Weights of a small GPT-style language model, trained from scratch on English Wikipedia: 5 heads of 64, MLP 1280 tanh GELU.
MLP neurons of a small language model. Each row is named by its layer, matrix (down: output weights) and neuron, and shows model dimensions 176-271. Each number is 128 + 24 x the weight over its row's rms, rounded and kept within 0 to 255.
A block is one neuron, or neurons of one layer that tend to fire together. Before each block is what it responds to, as a language model described it from the Wikipedia text at the highest values.

Fires on the main verb right after its subject or auxiliary, often past-participle endings like sugg-ested, emer-ged, deem-ed, and be after can/would/to.
L5.down121 [155 151 133 115 128 122 158 146 143 183 154 119 141 169 182 128 109  76 161 146 139 144 132 137  77 141 112 137  89 156 138  96 129 130 133  80 137 129 106 109 119 147 168 123 170 129  93 158 124 101 111 119 114 125 134 141 105 108 151  84 146 141 138 141 151 116  90 139 104  96 176 127 133 143 107  50 118 120  84 114 116 146 128 128 113 160 104 127 133 115 118 129  72 155  97 149]
L5.down443 [ 90 138  95 108 121 148 146  81 158 140 113  94  90 115 113 119 160 167 149 116  80 117 153 147  63 146 170 120 155 101 112  85 103 132 111 131 129 136 138 105 102 147 111 119 126 161 121 132 147 157 120 107 159 107 130 167  87 105  86 136 118 108 165 130  95 158 122 156 152 151 170 140 125 115 128 134  98 129 111 149 102 161 133 124 130 162 119 136 116 128  67 143 147 141 154 109]
L5.down486 [130 156 152 163  66 101  98 118 120 150 127 134 141 157 138 130 117 167 174  98 102 103  99 167 134 153 136 137 138 108 108 102 128 122 118 121 125 139 122 148  92 142 158  68 136 152 129 146 130 119 146 114 183 145 129 125  97 163  75 145 107 130 108 127 107 196 164 154 160  99 140  90 131 127 134 135 111 122 181 172 127  90 131 125 105 161 131 155 132 189 169 153 112 110 148 106]
L5.down639 [138 158 130 136 127 139 148 118  69 143 139 145 136 158  98 148  97 120 153 115 128 111 137 145 107 142 102 127 159 151 106 113 110 136 152 119 151 139 134  98 160 144 132 131 192 117  95 130  97 134  94  73 145 162 108 137 109 127 149 140 154 155 141 125 123 127 149 137  96 144  99  90 127 110  87 109 150 165 106 153 165 102 170 166 140 120 153  73 100 108 135 124 140 148 114 105]

Past-participle tokens in passive constructions after is, was or been, as in was destroy-ed, well known, Preceded by, and the "and" between coordinated participles.
L7.down0 [ 88 165 153 105 141 152  97 144 105 167 147 174 115 176  97 117 141 158 152  93 112 143 138 166 131 140 160 127 129 175 118 118 119 111 133 109 132 124 142 111  64 171 180 109 137 136 120 114  75 127 132 125 111 112  86 136 111 115 145 132 109 149 122 122 131  97 135 146 119  86 119 139 165 119 127 141 149 157 113 120 118 112 195 146 135 159 134 145 128 104 146 121 156 171 120  86]
L7.down32 [112 136 127 135 101 141 155 137 136 121 161 129 125 121 132 163 130 119 112 142 118 130 113  72  96 121 117 134 109 123  88 122 136 141 143 163 130 147 133 122 102 118  79 111 162 138 134  86 154 127 143  55 148 130 164 121  93 120 109 126 155  90 100 117 143 111 116 131 170 127 165 134 134 146 105 166  95 110 126 116 160 126 160 176 169 133  66  98  83 177 101 112  86 138 109 141]
L7.down428 [109 170 120 143 101 127 125 115  98 126 133 143 148 157 197 140 138  99 119 146 141 112  75 148 114 111 149 156 151 151 115 152 149 147  85 105 109 118 156 133 136 104 143 126 130  98 145  94 133 155 159 125 147 153 117 122 144 144 130 119 177 127 106 129 146 130 168 126 143 180 142 109 109 102 137 142 118 142 163 121 197 114 142 130 129 130 121 155 116 148 113 129 137 159 108 137]
L7.down429 [ 97 135 130 120 111 120 147 112  63 169 154 137 142 127  92  98 142 111 157 150 150 106 126 127  93 156 119  90 152 116 125 118 127 146 154 102 105 118 130 117 159  87 124 123 130 135 107 134 121 141 167  97 116 137 124 141 136 167 126 132 156 121  82  86 129 150 122 119 120 191 133  95 132 102 130 144 134 130 136 131  99  94 161 136 133 136 110  96 130 120 108 135 144  94 126 115]
L7.down537 [128 114 136 141 141  96 128 149 125 138 146  94 168 137  82 145 151 151 112 148  80 129 104 151 151 147 131 113 112 127  85 126 161 149 121 123 118 144 105  96 169 151 116 114  91  83 122 150 143 176 133 108 143 136 146 120 167 174 101 144 121 108 155 138 117 126 117 127 146 173 115 130 153  93 150 129 118 106 153 161 162 130 102 118  71 148 176 120 159 106 110 126 155  98 134 108]
L7.down580 [149  93 137 127 151 170 137  92 127  82 132 154 137 135 108 136 172 125 141 150  92 130  96 140 111 129 152 116 131  93 102  94 125 134  81 122 101 132 113 132  95 169 157 141 148 117 151 162 140 103 157 101 132 163 139 102 131 131 131 125 160 141 144 126 109 157 139 101  90 130 104 141 142 145 135 110 144 153  95 135 110 134 130 123  74 125 121 142 129 136 151 150 130 128 153 158]
L7.down606 [105 120 139 107 105 108 110 151 111 136 148  83 102  76 115 166 102 106 134 160 107 127 153 137 120 142 130 115 118 100 134 134 118 150 166 126  92 125 110 125 128 137 124 151 118 170 104 104 101 150 110 138 166 128 105 119 116 126 108 150 120 105  96 139 125 123  80 139 148 127 109 145 135 157  87 129 112 132 134 122 114 136 114 212 143  96 136 148 117 161  74 157 169 137 112 154]
L7.down639 [ 68 146 132 102 114 110 116 171  97  77 136 173 113 133 155 152 139 152 135 135 140 142 122 147 184  97 120 148 102 129 129 117 147 138 110 143 179 133 155 127  66 126 112 123 108 121  86 143 137 124 141 169 126 138 132 160  87 142 132 147 127 121 134 133 177 117  82 171 141  89 125 139 119 139 135 175  99 142 161 108 133 151 103 163  89 128 131 147 147 153 147 140 120 120 116 121]
L7.down643 [136 130 142 143 127  88 131 126 127 139 101 100  88 113 141  96  83 156 152  70 143 154 153 143 145 124 170 133 119 166 118 131 114  97 119 102 121 139 122 129 142 116 113 164 140 164  94 127 133 106 127 180 118  81  98 137 131 142 159 125 123 109 145 114 120  78 153 133 139 104 160 131 113 134  90 149 157 129 134 136 145 144 125 115 122 144 148  94 130 154 141 116 101 118 100 145]
L7.down762 [129 118 107 111 116 159 142 151 145 108  88 113  70  98 153 150 145 142 145  98 137 155 146 125 116 128  95 132 105 151 198 161 145 144 125 119  93  89 102 106 127 113 148 125 100 125  90 104 134 110 163 122 122 142 115 190 149 115 171 134 167 130 135 122 115  99 163 131 100 117 186 152 144 119 113 115 127 101 106  97 137 157 142 153 141 134 121 141 125 141 130 138 149 102 132 119]
L7.down856 [156  90 118 102 150  96 134  92 103 129 125  53 126 124 142 160 167 135 114 126 135 135 160 132 147 159  83  75 156 128 139 109 146 158 138 142 152 102 118 164 152 153 167 111 131 128 172 172 137 122 149 125 147 125 124  80 172 128 151 128 113 118  79 140  96 113 138  91 119 143 128 101 145 129 127 127 166 145 143  88 146 120 125 145 142 163 122 148  84 103 128 103  77  86  99  98]
L7.down903 [128 134  87 138 124 123 143 149 148  98 149 119 105 136 121  87 149 128 137 122 129 114 135 171 111 124 129 139 134 136 169 120 101 113 122 129 143 138  92  96 148 133 138 174 105 136 121 159 128 127 158 158 144 167 127  74 136 128 158 126 122 151 137 153 149  79 151 118 144  67 143 118 120 123 111 117 151 163 140 109 126 102  87 140 101 152 140 111 117 123 175 116  96 158 145 157]
L7.down971 [133 123 137 117 105 123 117 173  96 154 167 134 126 165 158 117 106 114 124 134 167 165 103 101 134 141 131 123 114 186 151 134 111 121 129 127 127 121 128 145 135 129 157  93 158 169 147 113  91 155  83 103 118 127 101 107 113 132 167 103 115 139 133 125  78 183 139 115 117 100 135 158 112 114 105 167  53 156 138 137 147 145 177 136 128 146 113 119 123 122 146 121 107 166 139 163]
L7.down1015 [171 124 165 156 104 121 135  76 120 137 139 133 128 113 156 121  92  84 123 104 110 127 132 145  83 173  53 111 118 142 153 172 116 112 192 107 101 124 135 112 196  72 149 116  99 128 156 136 102 124  99 134 125 110 122 121 119 117 126 158 110 134 141 181 137 174  84 137 173  95 116 137 102 107 148 100 137 153 127 167 146 130 140 149  95 110 126 143 147 128  84 104 146 141 105 125]
L7.down1199 [148  75  99 164 114 104 125 131 163 145 124  83 131 147 165  90 170 131 114 161  80  47 157 104 175 131 118 114 197 115 131 142  82 127 131  74 102  97 144 143 106 145 140  88 126 135 116 119  92 137 133  86 138 148 105 122 169 123 154 118  88 161 163 163 126 114 191  96 127 142 148 133 128 147  99 108  90 120 121  83 119 135  96 108 160 170 104 141  92 190 158 171 104 148 147  82]
L7.down1264 [117 172 113  99 182 156 126 155 137 114 154 125 115 144  94 129 109 128 118 169 130 170 112 101 131 152 131 138 119 147 149  93 164 127 108  57 137 133 122 119 133  97 126 128 154  97 108 115 133 137 142  93 119 155  82 179 137 133 104 166 174 108 118 110 133 118  98 125 159 127 123 149 142 174 125 123 121 113 129 175 134  90 122 121 127 166 158  74 129 132 106  94 134 106 111 117]

The third digit of four-digit years (the decade digit after 19, 20 or 18), especially in birth dates in biographies, e.g. 19[8]4, 20[1]7, 18[2]4.
L7.down146 [ 99 104 122 119 170  91 125 145 130 140 157  80 107 141 150  88 147 106 151 118 115 116 127 135 122 163 119 119 114 135 158 136  83 161 134 130 102 117  71 138 135 121 139 130  91 145 162 133 105 139 101 119 111 107 161 110 130 101 135 113 139 107 105 138  83 127 105  83 140 120 150 139 142 100 167  97 110 159 186 137 155 141 146 173 112 150 124 121 137 167 119 137 118 137 107 123]
L7.down233 [104 135 104 105 108 117 138  90 136 120 127 145  97 134 103 140 130 106 154 148  96 169 145 150 155  90 158 103 128 133 134 102 154 126 162 148 132 171  99 123 125 170 113 133 134 140  99 128  59 191 136  97 119 122 162 169 112 167 116 137 157 130  97  99 143 102 119 118 132 118 145 165 146 127 124  95 109 148  86 143 154 146 108 110 133 160 112 125 160 144 152 115 129 113 168 110]
L7.down249 [ 96 122 128  97 108 112  98 118 121 133 130 128 104 102 129 119  78 141 117 104 151 129 131 106 152 129 141 141 112 113 168 107 117 182 113 110 140 124  83 139 136 124 139 106  77 120 167 160 143 127 106 124 108 117 142 139 165 134 112 154 115  80 133  99 135 131 123 139 128 155 110 128  90 162 126 166 154 124 136  75 125  74 121 170 146 141 135 133 153 163 143 119 147 144 104 119]
L7.down310 [ 69 145 123 108 131 131 142 125 137 136 105 110 105 145 176 107  90  97 113 122 110 115 132 109 101 148 121 166 115 123 156 137 106 129 152 105  74 119 147 125 124 120 149 149 116 105 100 117 114 116 123 140 141 110 106 132  97  94 127 117 138 111 139 112 168  92 149 123 117  84 153 121 117 111 125 132 157 135 127  70 151 137 157  87 119  82 144 196 139 116 141 102 105 108 114 139]
L7.down319 [142 122 131 141 122  78 114 152 130 101 128 158 116 144 114 125 156 140  98 144 111  83 111 140 111 172 120 135 172 119 117 116 130 163 112 134 160 156 141 104 119 135 128 138 128 137 114  85  91 170 149 102 151 111 171  99 146 127 141 135 128 120 141 152  55 161 133 154 139 107  97  70 156 188 125 111 146 122 129 102 129 151 148 145 152 127 121  99  74 135 129 125 129 146 148 161]
L7.down388 [150  93 155 132 142 109  90 159 110 152 123 137 146 121 193 100 139 121 125 139 116 141 116 105 150  99  89 119 107 154 119 159 161 153 132 168 125 162 141 151 145  97 129 141 102 146 148 122 101 130 107  99 135 185 127 129 141 134 111 135  98 125 118 117 161  88 114 130 106 153 121 128 169 156 141 105  93 158 136  84 129 123 157 135 161 117  92 120 144 189 120 141 112 130 162 137]
L7.down471 [139 129 112 135  94 142 138 155 116  89 127 141 142 141 156 121 118 128 140 140 146 138 137 161 170 132  78 115 148 114 108 123 141 109 131 133 135 120 143 114  82 142 192 113 106 128 103 151 138 132 118  97 107  91 165 168 128 123 141 112 107 130  89 148 176 138  89 126 137  89 125 127  95 106 137 146 126 110 109 108 134 136  84 160 122 121 123  87 148 149 202 143 168 107 139  99]
L7.down512 [147  97  92 100 131 137 121 111 129 122 154 142  94 190 137  90 147 130 183 136 125 114 114  61 108 107 145 128 129 147 133  87 131 137 121 134 141 143 126 137  98 118 146  90 153 109 109 138 108 111 115 157 128 109 138 109 135 103 126 142 142 117 108 149 135 115 136 130 132 108 138 113 160 144 105 150 168 119  97 176 106 128  91 117 146  97 159 128 133 125 101 124 132 146 144 108]
L7.down654 [144 126 148 131 135 161 118  88 134  74 134 145 121 119 134 132 130 101 163 115 138 133 124 102 110  67 136 111 116 145 121 149 117 153 123  92 120 134  83 103 222 110 131 128  71 148 135 151 133 145  90 141 135 131 117 135 129 127 116 108 111 123 141 112 104 100 146 121 143 165 110 132 119 140 135 140 130 126 105 128 144 124 114 142 114 155 127 127 136 121 103 163 165 151 138 122]
L7.down750 [110 172 110 127 169  97 151 160 130 152 128 139 181 144 133 129 189 114 148  95 123 105 130 126  91 143 162  86 124 152 104  94 121 115  95 100 113 126 154 150 149 154  92 112  72 108 128 148 108 124 111 135 135 123 131  66 140 129 106 179 118 115 138 103 137 173 100 134 124 100 105  97 138 148 127 155 116  96 125 150 123  83 150 148 142 159 109 134 132 133  91 155 124 133 180 102]
L7.down919 [152 144 170 118 114 100 139 131 112  89 166 114 150 124 174 162  96 143 145 161 126 126 128 139 126 187 117 121  85  86  98  87 136 114 121 119 121 115 116 166 139 124 154 113 103 149 168 102 120 221 101 163 108 157 153 162 139 129  89 144 114 166 147 126 131  98  98 105 142 100 124  79 145  85 128 125 152 169 129 128 108 149 130 150 135 106 132 122 140 109 109 147 118 102 115 158]
L7.down1024 [170 173 153 160 119 146 126 119 118 108 107 135 161 140 115 106 100 112 158 138 104 176 111 127 153 124 157 130 154 160 105 173  96 128 181 192 123  77 159 108 168 133 124 133 122 171 128 146 145 139 108 117 106 143 133 113 114  92 147 137 127 136 128 157 142 123  61 166 145 110  93 135 133 122  75 149 118 133 110 116 111 118 117 123  99 141  98 124  98 109 117 138 107 103 181 134]
L7.down1085 [141 130 118 126 124 118 136 104  92 152 140 121  92 133 163 136 123  84 124  92 141 107 110 150 135  92 181 132 147 133 151 105 134 151 113 133 163 106 104 116 138 134 123 114 102  92 151 166 139 101  95 183 141 114 170 109 154 178 129 103 131 121 157  89 140 115 132 141 109 134 137 107 180 105 119 162 120 192 134 103 110 102 148 183 168 144 118 115 114 102 165 136 112  95 168  97]
L7.down1107 [106  90 100  51  94 115  88 148 116  80 158 132 135 120 122 205 123 162 139 147 144 133 127 121 129 138 133 117 149 116 155 133 130 152 109 158 105 132 123 119 166 102  99 155 155 118 107 168 117 124 105  96  99 130 143 118 127 155 105 152 121  95 130 108 119 126 151 135 109 131 178 142 150 162 131 112 122 150 141 140 159 143 118 107  99  95  96 155 194 155 111 176 121 103 130 153]
L7.down1124 [144  77 110 108 147 121  98 145 152 141 114 116  71 154 184 135 109 162 112 143 139 140 121 126 120 101 164 135 163 157 129 158 120 137 138  82 113  92  85 136 145 146 134 119 133 105  95 130 134 169  80 141 126  78 120 146 106 120  90 151  96 117 158 132 161 114 132 159 146 140 118 116 101 112 160 141 116 144 148 105 135 136 111 144 108 126  97 144 143 155 125 136 139  94 137 136]
L7.down1240 [129 137 139 183 142 137 124 185 119 136 117 138 130 111 125  58 134 108 127 146 125 122 158 112 134 109 144 116 134 114 163 112 137  83 116 114 105 148 158 164 105 106 128  89  70 123 114 162  89 129  84 140 110 122 142 104 116 136 104 105 137 122  96 117 134 151  83 126  94 151 132 175 118 121 154 159 140 141 185 161 110 122 151 125 121 159 116 128 121 140 112 162 103 110 109 113]

The second digit of four-digit years (0 in 2017, 9 in 1945); more weakly, "of" after numbers or ordinals, as in one of, second of.
L5.down720 [120 124 146 101 115 152 117 150 100 128  68 125 111 118 159 116 141 136 107 145 126 113 144 131 146 127 163 159 125 167 112 128 133 101 111 167  90 160 159 117 134  99 126 151 103 125 132 141 108 118 127 142 119 140 108 156 135 146 126 127 120  94 142 117 150 107 130 168  98 140 147 160 164 114 127 147 156  99 133 126  96 143 114 116 121 136 139 122  70  85 120 131  72 138 136 151]
L5.down825 [132  76  97 123 159 113 123 145 108 126 145  70 135 197 141 111 128 119 105 153 215 162 125 118 161 148 102 125 136  94 146 120 163 132  95 142 149 164 130 131 163 120 185 139 137 107 105 154 132 138 154 149 129 106 122 200 123 135  92  95 101 139 123 123 112 143 132  84 153 109  92  96 103  98 164 100 121 115  93 164 111 149  98 141 120 150 117  70 107 117 163 166  94 118 133 127]
L5.down1062 [122 131 180  87  89 163 145 129 134 116 129  67 119 100 186  95 123 123 105 100 128 100 128 141 129 149 122 115 122 139 155 138 139 115 151 133 128 131 106 123  80 132 112 151 109  98 117 101 124 152 126 126 156 128 153 153 116 163 107 149 114 150  93 116 140 117 146 126 165 138 117 113 173 117 185 122  86 127  84 127  93 114 102 110 179 137 116 183 133 156 134 145  68 131 127 168]
L5.down1235 [126 120 154 126 186  89 145 152  85 117 128 145 119 148 107 116 142 119 152 143 111 125 126 113 132 112 127  96 108 136 153  80 114 144  86 142 105 103 142  98 109 101 159 103 131 162 176 104  97 111 134 126 135 120 148 125  83 136 158 131 169  76 162 130 109 121  99 131 147 143 135 105 175  95 157 114 169 127 161 130 114 116 126  96 123 121 125 149 161 138 122  94  93 116 114 128]